Part of a small language model's weights.
Size: 14 layers, width 256, 4 heads of 64 (2 for keys and values), MLP 704 SwiGLU, vocabulary 2869, 11.8M parameters.
MLP neurons of a small language model. Each row is named by its layer, matrix (gate and up: input weights) and neuron, and shows model dimensions 0-191. Each number is 128 + 32 x the weight over its row's rms, rounded and kept within 0 to 255. Numbers have three digits each. A neuron's up and down rows have the sign that makes its largest values positive.
After each neuron's rows, "fires on" lists the tokens most often at its 100 highest values on Wikipedia text that the model never trained on.

L5.gate250:146112152119128102169159124161157184162116155185124102103185109190084102083102118117103103144145113098177142152134129178087118127164064085112140122106152153161093210095141163089107077138072118135133088071110076101162126147141088126109116157088087134147095111097161165162104089092157143090158162176130103152093124154057082144126131149084118087114088091168147118156172139150125062110145109168079117061138158155136127145142110164140154099154093117095139081165109131128141118108159097162127151125100132137169146091158121051168113102113163149119143078132102150088127160100116050155
L5.up250:138121141120173149133148094152129123126145212099114100162146149145157132122197087168120104128127155129126156146102101154131136152174078075117111143094143053171175198120163102142078110133069104097113101121137103140116090101215107151123087149124150161148145155169129104047137080105159135135127140156136133136108116133118109147138180182169148078129125117081166160181180122183140111121133066102089147141082143126117145155125086104164098132123073188130091066197129130153150146073112104120137143152112095116169138136091097102169022102113111104100157114135119079167102089164209109154
fires on: "ro", "O", "ose", " E", " O"

L7.gate564:170126161154163113103131132154174146193157104128099112142093153123108120102071114159141135129112039156135158125118111104081087128158140152130130094125070095156109102087123127071086128141106090106171088098083118111168090105065122065149145112175143137195100149180138112115150099103135146148137151103154132097149131117118133134086133123122128101090091138127087061141124156159193135178128110100138123121126131095143094129129136085102103111149088084201059112151134187105169142181147064125147108099152082150130133098136142102141170169104120080118127112088072114096069124083184136106
L7.up564:121114146149157131052091140156177146143178182084106134180096143089152104057111156133104124081113136130152140173121136142153122113118071165124140148091085106092172110084140152132116162119127128100165103125073120107115133148119121087175127123149150140158126131120156105149173141161142138161112149220143074154116101117126107108184130107119088136137187111123085110117110166096151124134121089111095172086146130112079084058088138062051111119102122062179072039106094155137140173131102169122123094105120138130118161111131136166102155091077110089100117125115069102126087083110188057104
fires on: " (", "ut", " For", "rib", "pt", "ic"

L6.gate392:126176150167160167105131170059104152127170159108180070134121169173136103126195136151125122092182146137132142145069087130176133118113153172128144140075087139137129153136129131085185166158166213139052149070210054139135135144158104098106143138066167117068116160100092088106081113113179117151160161114093159145139137163148111131135101140074128107147089125130141151135136085143152145123177087137133149191081099116142116053066151132155107167151154083150102105095118137119142160126155146124116140115117107064134058132094137121130130114116132127175118126074116129163077142157130098142
L6.up392:110128150106176131148072077146048189148161163128152135126138121185158096213120172144113146157127175152136134116113107099144157134117117077146123154109139152195135158092120142142186223146156181090090088179150101108134118121121100159148142133134100153095152112125123132142125168075186121134181172141076098183159146135132192143073112121119134092192060125169131156118200087167101183126142130121134138131121101089064125118102192136157149141144082137139091109089081138115100101162117182105143109134123105154160100147195145104121144199130142179105095142160102147168153139109155119113
fires on: "is", ".,", "iz", "z", "a"

L5.gate42:171114177133190098098064114198100103114180152123120132116123171090133171153140141171109100135161112130139097138158110092208174161112110135152062161134146102172202150101103062143137157132164161117133155139098151108163112129140089130143095184154168104131113169128182148149125134090091165161142141179159169112136058091155124113135147107094119061099149156092119125127132162115142085096115151077132122130110144149119116127045088137152091148160124053128122145163157156144158145126095116111101085173149114135134118169082116122115125131143136130081193080114195119125173111071090192148
L5.up42:143099096072119100120120140141112167112139189119170160168096121098207085118080144098108137087118148137123070090108094135184143160127111139222091150123106118171103156124085116098136135078109150094141110147137097138163106177142144084097165149131170144207125127121199109148146112084119083136072075083156106070125119139152082072152110094136085057060114113104068157121081127109137178118103189137087099137133130149124112088156140121132118111102083101200174102140146151067121136136152132107127144122118083121142124126140099174097047133125156127144135097170164180075118086103082117185
fires on: "ant", "at", "ed", "id", "art", "an"

L5.gate432:100125098133136148136128101092121159148155127098156112176086094164095143114168153127150126080123132143123086079131166150137151142121130118100142134117092028065186162168153103141163137141153170073131173142143132167125117160136144143116157128094162127132144116155129160124222171156136163127147143129122122080163146162139141052114129157096133141132090082077128080163127111147154169202143166193121113144155115173124127104105100143171143137182141144098170136086079204093190115128138141122203172157078180140137129134123117100111108120084132089081051102089124099121124141139159190138
L5.up432:102147183129165199148123127157215126136169140147112159140155107161148220111105150137169082188163124141142144123145194087149135154177145114052087191122157125159120105146120042126134179119107179130131126152092138157097119144108097107140161105115117188119101151145190172061126168158130148129087091088106167123117179095126094066114160137120086136088131139141109130171125155171127090115117167129102113134138148097099149113140178080125147130108091171181157108109049159086136121146121057153123148096129145095121143146155103131137175135138130111148143072156114130081161187155176159064
fires on: "'s", "ing", "ag", "urg"

L10.gate398:106113145103123167150135154159154122134141171143157129080124096108095108121119175155191095084159116123114137162129156159097158099156147129090183155136103142074114065110132150147130111149096131106166091154080097190166117112052138127137125118091159065116158127159100130100153068116189135104148089126091102108118136099155123184101135140134125126190078132191124131091103123143101119168095129131155096140141082103117146129085146199139151093130109091126136166123147119149168131096141100181111156143115118109169097167181151111109126134146163110081077159105064126132129157113171113134
L10.up398:107081162124122146131132140115084124108125177126160134069065114093118141154062097098079129107159117079157151141097137131147134124089109141064149051139079128099149120143147138147095132086109144093144161134088128166127105153118085113146106172136084193094143178124132161104124095170162161143133160135118097118088084118092080143111148159096135160182073169159103143153130097156113111122098131147130106100121056093130117128123155137148146102095169115076130108150201112138093132119154099129121167132137126149145151167142074116194143083116177175177201130113104177077207154068097190078
fires on: "ed", ",", ";", " known", "able", "though"

L6.gate328:097132127136130102122153119083185093099134159153164094170114082130098113116171158113169124125130092131106102101136167093119086094144148157109121127174206109190129089132110135153109169151144108161144123133126114137110107138022133113100148162103177067149130164176111192129132106126171118171129116084135152097211122131046198125119166123201213151120138110088122155141126107144131154087114137112118161105094137143144113087174166057108128118178159124065142086122100133167156142109125152135179147090124141125123065125152103153181132153201087124135120133137118112076117166130144156127
L6.up328:098182137140172156129153100089106123110118192064179110138082081191134171102117143102133081176064139071119122107156213094092118110128115114127106124122152124153114137178125105154067136144095108071184126124113098115133096127083148175103095115097189128101127087116072135149187154118088114134158132073057102102118160105200116153144113086123170154086187145118148121103186116157111169109089155113133109151142144077201134131173183114144078118117141116095097123065090128165157098076142101126112165091143130108156114108181112104144117094135112123138125126142108087102134120093134104119
fires on: " \"", "\""

L7.gate537:126197130047123222125094112151177176109121166155125146108083139086170093105119106106115093121111100110157134099135174127173182137106102165135187166071085123089092159093157079113158120141110104139209067122146102107089106126115132106159188085084147135179091170081133106110140141150171142194134133136037119140109128109123158112083113108156131117161107104093157161069134113119134121138048121131132166129128066119115149123108142143172074165100055157104116144071157099160130129132096104098109104123101194134160116159168128115121141087127104152145191177170133138131199137123188074158
L7.up537:204170182144087149068161115139161145179151093145097087129097097115159114132092078083125156109143089136138139186133081164138196137167105129107210131154058125146091110045087127136123106167161154076148136152135098163124094089144173132164126076127142143135145132129075102144169156192111134169123120119085095121084123141096170152121146168120070137173104096140088141117132082168219165141098084136134115146140097140089096135076099152134111137111082139055145162126106158201183118133109116098120131095183200109135089182152155134107155117187109088122154191149067199096183089082180140110
fires on: ","

L2.gate409:054134124124186136154115143148072072153149175173160122148178093105131162172137103088137082141140102146130121166132056131140118146154092157156121133170127135133182132091124169117151122071162079178129160156104105121143063130073130136145083109084083141144124109176085113145175112106135159140137200114074123127107101083115081144092108105099158189087148117141181151191141094147103132174129168133153136131134121094159125123113141125081107122118066044119089172178135132158147090061132111078081146203187146090155150141143171093139141097153127098088128123065154090113117131109077179141
L2.up409:062147137139106086130122151111146094138077113113121149045128165107149169159175138129145115187169167120123118167124085088160150107136142124120159059111106118111095107147135067113163174095143079179130131125153090065100126165135132100113106096066064113141121131144110131148206145108084148125150117112141123072122120108146115161116126126151187136086161102161115157124147097098046139055118136154094151147156094069129105070143086142037094095161154057119110210130116122109136155100087119077090154157091135118114134143165129152099089148120125110122114127094116121142144088085098158098
fires on: " \"", "y", "\"", "yl", ":", "ant"

L9.gate84:123115109139103145136161061094093186163119126083128133148126118060151149110123107128166198096154155115155171092092106108178181180139078106093145137162161158139134145138143175133113129081089157102164193113091040136151096178138158144103126139158174076073132155185134176116101141124179160101181129139137167176123120145135159098089089157136093143208199137112162142142149114135188100154145179094123113131179138098157088129135152158208073127141137112158133099132171186071116134076141133158087155139098112106131135206155137126129165173121122104144190184108098091139105132105126141132
L9.up84:110156157099142166092175112089124086157126162135131085117161139143188095168119169084146126088076149146154131193101173112134136112171098065134131143144132170207139113057120110154134138150129142070052133157106127109108199157075149151128170118103123030125146192139082136109092124108161155111078138124126175171174119123122162137095141112173180114131148148156131143124142097113107150160138148183079151152149173165150095187135156108157108124109155130087113075144140125137075191091053142092128059143107138138116139133098132127159100129155106126123157126176159132057084119108062146121
fires on: " to", " and", " very", " or", " into"

L2.gate376:163122168050136169154162146135091106131180183163138134144119172115126187149091113120154144108132127113154083166144084133109101105125169131168069129117130111120099120155142132177176136102104127148123071157180065177139101159119103121185123098099164117151094146168086091135099166080171096152207158145156125214160060141117050166122190109156181109148141153101152126166145071149147110211124143160116181193166107186120062110140126155049107126158095162130184160151144145117174130125142105196106149141090102119109134147109178175120133144165146091106111163139163142173126107143128080174
L2.up376:092080147103123119111161085151081148081175159125067163122100150103111171098084098114143111093151119174112148205145120124084161069082205117112107127089139117102136096107105131156119120159119139128148088145118096115082162149125122191115117118174109137184092109136088076142162146114142121101164125141168141131151079136135144168125138107132162106129134078082141117127096087194177083151095087138123142182119065182094057102152180157097110077173109182136067164152095098156125153115199104182110144138094104140058113118153093198135152126165147154099112131153136142158105070137149105102
fires on: "ris", "her", "ts", " dem", "ola", "ol"

L9.gate440:128087126121115120187177153110112150039136212115126177153098104097137094154108065121146086108102138141165135100148169105138170137112091118164162115166122136126055112136102076082153153142056156156114068172147179046130098117176121104165106177119159071107140162169129159088104123066075092174139064196078133182142153097091145130133069110142118091153119105142112168128170095117170079175073136095138160195129139085132142134150140138165115118167109138192134111089086107107139130154127099133098124134085061136164076127136110163097113133121167142095150159135125160109135085125115137093
L9.up440:127171118103150137114169032149109134114187182147183116153148126109122155118111191143148153103126126147100174132204096075101137109139120186082131175126147117171126110109136092140161112092150169133090135136162172130150128130140089168095118095140065159151147123121090146126137143101136105134159144190160094171156095049170120140117115113159187172156136135174184116097058096151178124083083048164095214082142154114144094121065158096106160126083075124118161102133132138150161140105136132109112120198100115127170166140125094137169141133124134184136098108147130110132094109111128081071
fires on: " ", "0", " pro"

L9.gate236:132141124142134200139136102109164121146084127115119131122097105168141079092139184139141131139095128123097116162127110067089139094135109106128154155143097150107145101096134119170173137133113120120106056152076102146138117148104149139178164101130080148121109157136086209116106081108093170147164130150080134161142152091103165090132113195109119164082087113118141157112143172134124166108177132104113113138130163143125091149154123152065142154101132086116074121137136099191164170185083177099110131185140120105167117176147152085132117083135206059188142184143102164219167163129140096154
L9.up236:109127104162068116094104144100090084115160107120147094078068146163159161120177128119158117163117108138144043120167165153125125137127086128087125106081106164127136105108121184114151171094108099133139095148147120135135150108150104140133154106104175096112208117089113102145116106113175094180120061090108130202082127141099170111097121150140096134166099165137131122163177120149152114142156077087118047095134180136081116120140190133158091131158125090128132084202138145145166189186117187137100112137106112132093126142099206136152152094118147142137142118109176120123057113110088129118
fires on: "1", "ra", " incre", "7", "0", "9"

L7.gate193:126161143129139153133175122185141138103117154128170113158151132172166128084157123120117130063115086141127170125125147104114157143093121055131170160085131104106108112106189112144095123178119183142113140096129115180174115201159137125113099153111118112107152162103065131145108130094141127110125143112042141085088096214132125096095179213153129133125087119030148067151111124171110121135115089075114092124145092131112104124139135114119072119079091096121151158100123145099148125121148083085166105179112129153178125148113078109122069115077110109121137173111108132111100077073135154152
L7.up193:145111159132125150178110114147158141109120045129111134137179144065120093118058149166152169144120075169111081119162101160120140104172090124109126160105130168222134119142115124190144183180149105109134150128141088125111137149114138084142125130149166079110126053126131147138145108135127152194091105118103149077087075132049155141096138141166091147125099158061085132135095074076144172083146100132162082119138085183161163137135139152127074111196117097081124144077104125109135135152129129153120093142125128164162146096125115093099171135158100156137173147085108063121135124136109164067
fires on: "\",", "),", ",", "',"

L11.gate28:094091153132167136130150062166121117195111182193071085137136137143074105068136109081117111106083071133177125142084139092161173162147049116121107136174134094098082120168117119136165162116128112051097100115204149142102094184126163125115112089155039127155117150133180142104122170119108132093146163152115131092112161100194139156092090138126081144146151142131159067110057116149138147126105129133089160137109148135112131120066087149138134137149100111099060126172133121092101156132129172149142148114086118133132159075120126079140066130121142097116167167070177184121156081157086160158
L11.up28:135103103149150083121099099110067160145118103109170130092150141094104143120158137104149144127101143177137134048082138143128076155095121143146183097130141107103139107109148151079107087125143157085152155095179119178126153136135109077120128121132142170167153155115128134187084127114140128120109095157101107077164127155158113165170157137117096135135047160124141062131111204141104110142064124172110140139193065073111048156101056077107100097154117113159091176130078151072149111135154097158112098127158134151117106093168079094080121057173120085143164155073088117111123115144111128146
fires on: " t", " T", "-", "C"

L6.gate45:110097132098057212138124153151140149097108158135077082117148094072144110135138142152144119133141078156172134150148194123174055129169144192108104101099129112087132162087096058067062118149111118114172143179127132111121099130154135064174128119045135118150119109130167144147175119156160132137132139120111128080083182160103125110126113113215107088101141184111145110118117134086057096093144098112153098150140149160093083072163132174131073164094130176138144139148054140198131150147168144100141095128082123198164118121138143054138125114181125146184093080132103148151128160129159108148
L6.up45:165146100131097122095165112091154114148131150090106135080131115111154125090148114139074145169116173122084154149141104142152082176158097161132121123102124189142077120126127145194086172189111114082118138146150153119180156135187136198131135114112143172150118132169147109102111132171076136103134166134092097099044174154158125163162134100125073171101131148179175069143129207143175132155097163113157152100118185179081117145122110153117180138095067147090115180083105080141147134129095133082138179129062106127106095133146042102103042159109133103156113184093117114135162171116124122149
fires on: " and", ",", " |", " or", "/"

L5.gate666:049189070046134130140110176132134127139123168086164088127172136160090192085190143102134126098100197118136090104088103172086107132099145119135155185141124144148178077121117196119140159083094077178193151122121107104110099163116122162116140142089139132044216134116081122090114107111128122140091134095134140110110117136104168201132136109059156143132118084096130134135129083135106081122094131120096164063093130168131156123170107074107110058120161126090129128181176106152116177125135101171089158101140153107147127142166160111108157121136178113092110139195129151101111152105094113103
L5.up666:067117160059169104125144130151129075133178104127121211140086164128173138151181172133138114087151121107103140133078144111124088131160129119163156085153076116124096146083161131123105116185194146124107139122158091127121169152116148101111128137114152078067154113168167113126185086095070080111152137107095173139159131171080173164140098100132184145096211132119131151094055083128097151152102094136121118080156161160169119176156107130148127128115087163150093103080139117158159106111095165095142123099147113102151151129183108208116077113066139111183085089111133129162106074116084127141
fires on: " \"", "\"", " is", ")"

L9.gate696:057132115111130113145098091115186131141146078221114108093103117122085196141149117135168126110209145098083121091146147125145100162167133089140188135104089166177156148138153140093155102198136197092117150162091116124142162065180074177123160089146168149132113122104140115082135134109104121092085137068095091088155144139160190141187152155104128160129069174105142107091168107161111078156067141119106168125071087125132113110139125145152095068224105147163103142088149110090095164151115140125133165160130125122132141159155141141108188218163080126171131186141125104135072098129110152116
L9.up696:129134092140108110102151071144122149106149120135139164144168206083158167151149106104108130115140103114134141227102143167176164160107133118095090142129121145107102159128086066126124079126076136115128186094171149080136115156104139120096070117150134167132163097141157139055086163149102153129175116171109217140131123199099127102142125204124130142171119169123107162092181102088116179105134152200089083149136135183132160149171157155040124149157106109110079172173104137118191159096166113135148142126111118140103151069105089156114065136089188126163160071121116193133116122079129096158
fires on: " to", " would", " and", " that", " also", " which"

L2.gate446:153093106135067103147157092138137101165150146127131103113157157124129129137141166153115109098126113155177082117185070115132133113135149093094174133103110113177147097179151120138108198156115104130096105132122153112154175117180112112119120106114149122095097135202109150142155166096138118162120170151105170137092070156062132154107092143048140120131095094176145077087170083168130110122104125110084114166088157134126163141055157089124099147133060113174154157103070097093112104137107099101179132164123142178090125074096073160149154151202178159080136081067156127078142169138099092161
L2.up446:120143144192164097104201107125121162104094150173124048119169126146115133135123141132166151102121160141158117119149091123115104128121169136118105063218118180187128095099127108151097197072094103110083099138134143078177066118149163074161142176156124108114131111134132155104209133123121145112092110158165171169098068125081110170179137189125109173153060168183076091148140119141128139130158044154152149103091132126130133125123103119092149131035077112201110115150129098106111171139110141073101167133119126112098105125112180135128102129131165080073141104132129148116167129167073145103
fires on: " sur", "ers", "urs", " by", "ours"

L5.gate289:152071198107129135154132078105118162101145131126058094164099083183141104129123111106142101109146128131146111100113077171168100157106120124096147164103089154123168199170123152146149121170059132106147123204118091119093131146140142192117137180088161175083151105162151100138131164122140119104107121144106142087147146178095153172147191102118188127046159169140144125165076178148061137139111137131132062165051153108102111133167137153143098111164138119102111134151113108145113141089134154165120112146092158144146144143123116139137136108185151105140077134163173196085105212079157132096
L5.up289:174083141172140125117100125179092123167113117138078097145111153135154175101139178143112107158141132171101109122120155104141126082123194162099181178079123119131177125120125136148106132097110097134114092101159103145184125210114156085140185160090108164066121027119196116049127188160125163165113191108153137101126079096114152097077190173138094069116198065053121138095098099129160111163113111124119128100107161112154109121105172116108087125137068105126128148130078155132176117141108129168118122138118065145110122134131119131075148114143178119147127077130097118159117157167153068100
fires on: " Val", "ing", " dire", " Vol", " val", "ag"

L11.gate695:115134179166105134159096029104175145166123107094156102140110118134059182115171142078156124135097173076110067138111087113117095130145073091175132123108060128138100137113122091137096097127093098102151159171057120140159193123099139128100141102097153140099144118129095128161128152093183140122164131098156086142136142054109115115170126134162138133076132102134139165166188169105111168133149132077142073135103131151139121122061111089102121094161112090164112139110134131165065123115124075139162099153139182101110098148117125126126083114148204148109096130189124143103102108111092138107
L11.up695:083071124177158133129138141035114127127157146082104092132123137124158107108124109153155095146143167176161095138112165105195125141103107103139111123149114072155126078053139134169160161068141146153156130129186084155170137158166114130119131072101123116135154125122158062074102163097146134135071111121144090112154080152133151130171132137189146127102087119157131185148140111137093134098109114084128127129101083136099136211096154123059030110105133130163118092129120068207138089114178124104089087126111084102161109119121111112145101087131150140136081157164125133110069166156129141161
fires on: " ", " B", "9", "ad", "1", "at"

L10.gate227:121127184099132140107117101135103130154153154109137156161079101141019099171117088135109107139133142072118072158163143125165165109097128113138081138132143090093180093118195097122152169138143122076101108098162083106143157166149131181171147124117181111174066148124128122142105081117142162100122158184099112171144153040103104139136174070099073135099118136101136149144103093149193152129163112131132143144117221154125123108143094069098116089143115059075102110133123104153158125127143097146131147113110130131101116077088120094107118167131098151104128135058170163089105118151092126174
L10.up227:101134134109105184142108120134089098188218084117115085157176108145079165118097095135179133108155130140125133124163121121163137116145110128150109101144113122143120120056156076165102112170130101115062100135096149145123137081101098134109159181129094155160130135118132106129088052092126142117130136170113143125174168136179110132136142150155119074151203179128176096134164152219125120124146134134116123089120046143115170106118104117137123086108094145188115123108137146130116138100163136148102178131084113140051166148125160094121108130136177169111106200157069149144108153090137069119
fires on: " B", " Har", "her"

L6.gate682:138112138141162153131082195120097116172136098098144193138130140126137150154170131097134101077144105194142123106092151098175139135126147095127161156136135133049165149102105113184178161131132119082147138060147105199176122118142094169110138093157052157165098160116114126163168144155134135130175125124166085102132139157147133163073112140156166146051157072083121159162145109155146077140125204156138160088092050108092211128144099151126082088196140117103055128134175121107126180143148157143062135121066137134106128131117073111109117058117111158146112118171153160122168126145132116144
L6.up682:132090121163118086150104121098128179145166105128145125172185118164200203109125103135078103096022105145115142154138108168138150124099126169142205127095160151153140127075129138096170097081171182048094114139121045144107047125141139139119126119154116096109168137144090100103127160070192136173140119141105099136080119109111149090136133146125113103098125113122088127162139147208165145081092078146114152163134069106168164133123178119121099067125150149133163103115126087089097090110132111176101116123135100105134115091131121117119150111139075136188175114172097140144171118099130179166
fires on: ",", "uch", "igh"

L10.gate272:151145143121115130091141115104094135108109185069125091132095131118093104130157062101092095128115115104150125161133084074126079112082127194102107093086168171154143064109151135137143143169091120068134150117119191100124080124188155162124114113227162162078092145134108098131182116061137121183145105164185142158179144136085099125114107098115124110161173138102102149139159108135156135118141137099097186090155102122128129070121103163131096072170083059156166116091084128105154124135135133123139153168173115132176119128143118177104123146115124136140035147109143124098142142093173139117
L10.up272:154097130127127099155154138087121099085161171133142097128116141150142110165134138140084143120148116141138142140180111136102169099145175089137155031125109105108145093143149121090182120125099187126171156171151074126108111120137126190139129131138068117106136128088122154170133113177134132153161065125141130174146089115080150168135124074104159080104183118114133116065148096183194116080166096145158111149105144109109112129155135137103113121157151126110109161101149110167140172174129097130173101127162094138238121123159152169147096109137151126136084116114185053122125132125125126142
fires on: " ", "2", " October", " September"

L6.gate597:153153150108130170172182105117120124150157110189133111133137123134197132166082093101132173088077100138103166106093167128084069091108150148161153146114128154137085072169160158120162177130098117130192097120143148053088218120118140134137107172126125143104143190160133125105155065130066122142116123137094177131136145105129074127165077101075160114144106123200107169137197152144133089141137121123092105142142138133088145123112113150145120203106147124120052091110134070157173141113163127146165162118103134086196083092115171134137239087109157118123122128108102133152096101130152133099
L6.up597:188108100086121145169204064163105121165148123134131148137140131137110104119089146111089134156066109190157148139129156117109157084147145204178152158085134141064188120129160088177131133076174142160106127195175099139104196142130074099098152160178072112100108140124129093097141127136143137163161124131162094126111116156123148147139135155138157110074077127102131129127145148092156160107132101092146164139113186159166163064095156161138086058101115102114122077131175075158125204048204139122143173171131102131137137123143130099115129082152153145095121165183128146114120135090099140123
fires on: " co", " ", "elf", " Co", "1"

L11.gate544:126143161178077156131120139153128181124129131168144147101169073139130098134166144073128179157134119150056133176193094147152132129141122170113072148179179107098219166071140124103133128143067142118137126105109088112104146162166088169169161127161113078154142158159107138067157105116152129105149149097166147112106141110177136151162123116132141100078155137161162095116116124182147064094159119175172110040129129180089119139073111098099129123111124052110088138114111126136077103168154086115105144206103131123111141088114190150124123123078077055147066136122123132088165118112125104131
L11.up544:114138153148074113146121173170112100139203100058183073153192144084095088120155078095071063112136134092143137145139156102180112102109094141109150123094142091116113096056172095099177149141184089084102131110154162128149151151174051132095168099135183128102162083144166184121129142127155144090170130155169146103167148098145187104135119123124148088205121073117070183111068121140125087128087147140082138148142126116137147153107089136111130069102122097088111121147121135123149078077166134152172126190126097104068126128101155136150088139119145141141106169136066121145069168073131153065
fires on: " B"

L10.gate230:108124146096087170125174157047103105132148137142133112195158096144139108063074106105181161074100128111110151103117100107134139140109069093151103132137155114127161099073170125169126192137099141140070151098070123108177147134191154097116133086123121062168081086155116116081177102102152133107163118146113108112122177069139124146204053107227157146145111159135195136171050083141179125141121116181136156089139052158172125122140147147099136112141168116138066188100107126138091142142128128153127114121084125120123098114076153104130099108162146171083156125121163118120132134167200125154
L10.up230:131192184102180151091164118089128137112154108034109092132133131130053100145133053149097156119146095090071166111136088071124140106131121083122139149127151151116151068140128140102149127118070062065057140142078062129131161124114134099161154095117079088082118121136113144162159143102069122126121096115132084150134177152139123144104091152165114152152137123124163123108148120152133097089150094093135072099109114026092159120104135145092170099112116125154075145077142101177111121127148147154144164138049095073155135073092070115120091152165166132141162158198122134069110178096155127129
fires on: " B", " L", "r", "sh"

L5.gate315:125100150142100121113116096216163120088107147124103099136149116150123086135117138107158147085099088148122144107100147120124119151116092096066117163135212122201168128153110123103099104116133090127127174187170128205150125104162085202134160114094205122159150107084114166114120137158145111145129074138078217124149131112088085113148142142137167107121136107129142057132169221127191129093196140054139089128174078119152111134101118102127145159146061089107132097084128153153096168088151135109130123102087147163113092133151125130140150108071096190070133151196079141094144138181132144127
L5.up315:153045194184152133101095143119195152182146175097084164147107104186129169100089112139152114117094093159151104045171186153133157152135085134090119086130187136157110150103174096145140083125155023202121114138149120181084159135114146179109152113080204152181139142067078128149131107077142175133139121104073071082128133104110090148185133188135128149108135101126129090146164131152117143148117127114112138134144117179114082149144100131126131139119123125092097099149124159124078173165077137155119110155102165136156097174107111113171141141088114164111178141191179112117135146133172118114
fires on: "u", " pri", " Pri", "ad", "ai", "ri"

L9.gate103:155155161127115103088181106161105150125160120162074141153073152067108107100099120142111138166125117152074089086143077104145145141102162146086116091157139111109164169154155098109150178162157129081137113159094155147144119136036088123120084234178111127069091116131173083112122151121076150172144165132177130166119145145152116106137089150134173130185119126186171129116137183184150108106136145114154042086055147096134151134086121149115100101140138117194179111140130067146108106087145105162173116099122104148209096116108126169133116156119155083144121105162068162102090097116140165087
L9.up103:185096165173149114101104109130205098143083162139159174124106139081146117122114080135155115100120098137102099116130139115135124183150165193141120159125099135136188077108101155112116147140055130183133097146063128199136141208118146110098102136128148149170068104117094130086145169136163090132101111158192142154137127143203109113148140136199146173146129051108086175125164119190113115151134128129099127136074153121111128112100121109111138105135104064151162095118062159134133117165123116091096147168118212111176094121133063088156162106074191162132116121149072145080113144104161056159
fires on: " (", "V", "ed"

L6.gate214:140178172126149136156108167148162070158109153139136145075093097113157077158156126183127124122129113117126099152175141136139190117125140106132185170079136147126163123156171156121136107115091105158101143171146115150099100136139165155189106145049162114119111172128125124199104081136129116104102093135118140114133067089107113135151153161123106151099096050145147118150077150160104144098153076168148200164163123090153126103167146126090126134180108161174142101124107066099172162186109108111115150162113115129062136135119140135116128083120080128055175115149122174171166133070145117079
L6.up214:140163134161171167181121108217174105202133178100120141116077105139097098161134168131153162164108176109120125215146186093122115154091120121109132131107144107146122183162203150173191170134103150117110128195200103115129174121112133139150074184120158122127128170108060104171080128083147129124202139110129100086124041189103168144175116098150147114105122127149177152099158117109113137078159113211091171116127134117112081170159128167103204106107096125093161091172109159150145135132181143150089114129121105139110110156148169100111127150118155138105155189109115149121115143105142146147
fires on: "z", "o", "a", "al", "le"

L11.gate578:081135087140156149112107076150185124179115155133137104080108159131131140181190111127095121080132148144118125081139168115135053169134135137142100077050216183081152136108051113182105112165125149098143151058108154117158141101104171139109092107102120115115107161121112150123119087168165104134118154108137154103147113103168159152129147161120102136112137128059126101131145130160129121132132165118145100143091140204172109156183097143089108135161104162153117132119103110085136072087064080187121123142153143103062151148114132092088142130138047163180119098130154135103124107133093162170
L11.up578:107101135145100144111150140165087138086130147107093071118103105165083135116176111097126144080175097134142146037130155152137151112081110161078161057122109142179117118129088124154146051115108150131140130152142150132132121149101135155088108128097143114122137137130088125117110154131069098120169117065153126092121212083201082184147147125074116070162163208162150124069143175115117132086132163201164066114119118132120193113120082174097107108143156114117172141124103096060150139091146101097125119167101143115107123083100132142088071077130081091107134083140135171106137103155088189144
fires on: " to", " would", "ri", " U"

L5.gate447:118097154123149114116161111085141161148172059180099125131136121076118168159078130120098147117157117062164130100112112130164161162160147130105139140078102161108130131171149117122099152122114162105119145045097169172173094111123103103103129131150148128121110167082123119106142142137084121136145151091130081133161132107205081211134176160171112117143160124184151146145188130195090072085116117071141101149150135092139117084148120130131107119123154123122082145180177149075183165128126196080146154150126135176182125144151125137119163102144144083139096145134215134129133088097102147104
L5.up447:128170134119109151127206118097141088171169082162125136113149061168094124105099077163114201121184073097161146139096106162135118124126159085132137134174160195136113175144069142185097156133090145169149142122113176167108144107166131138128117094208127127157155159164153196109137150168161132056124137068137167138121124075104117159146121102098099156103103140139143173131180133164157124155160132164112122151114177111180166166148193179103153101128107121107189130113100104153091152090157148097169142155094102138122121193137145095064120143145173149102161128095143126120074102094108100131
fires on: " also", " later", " then", " to", " was", " and"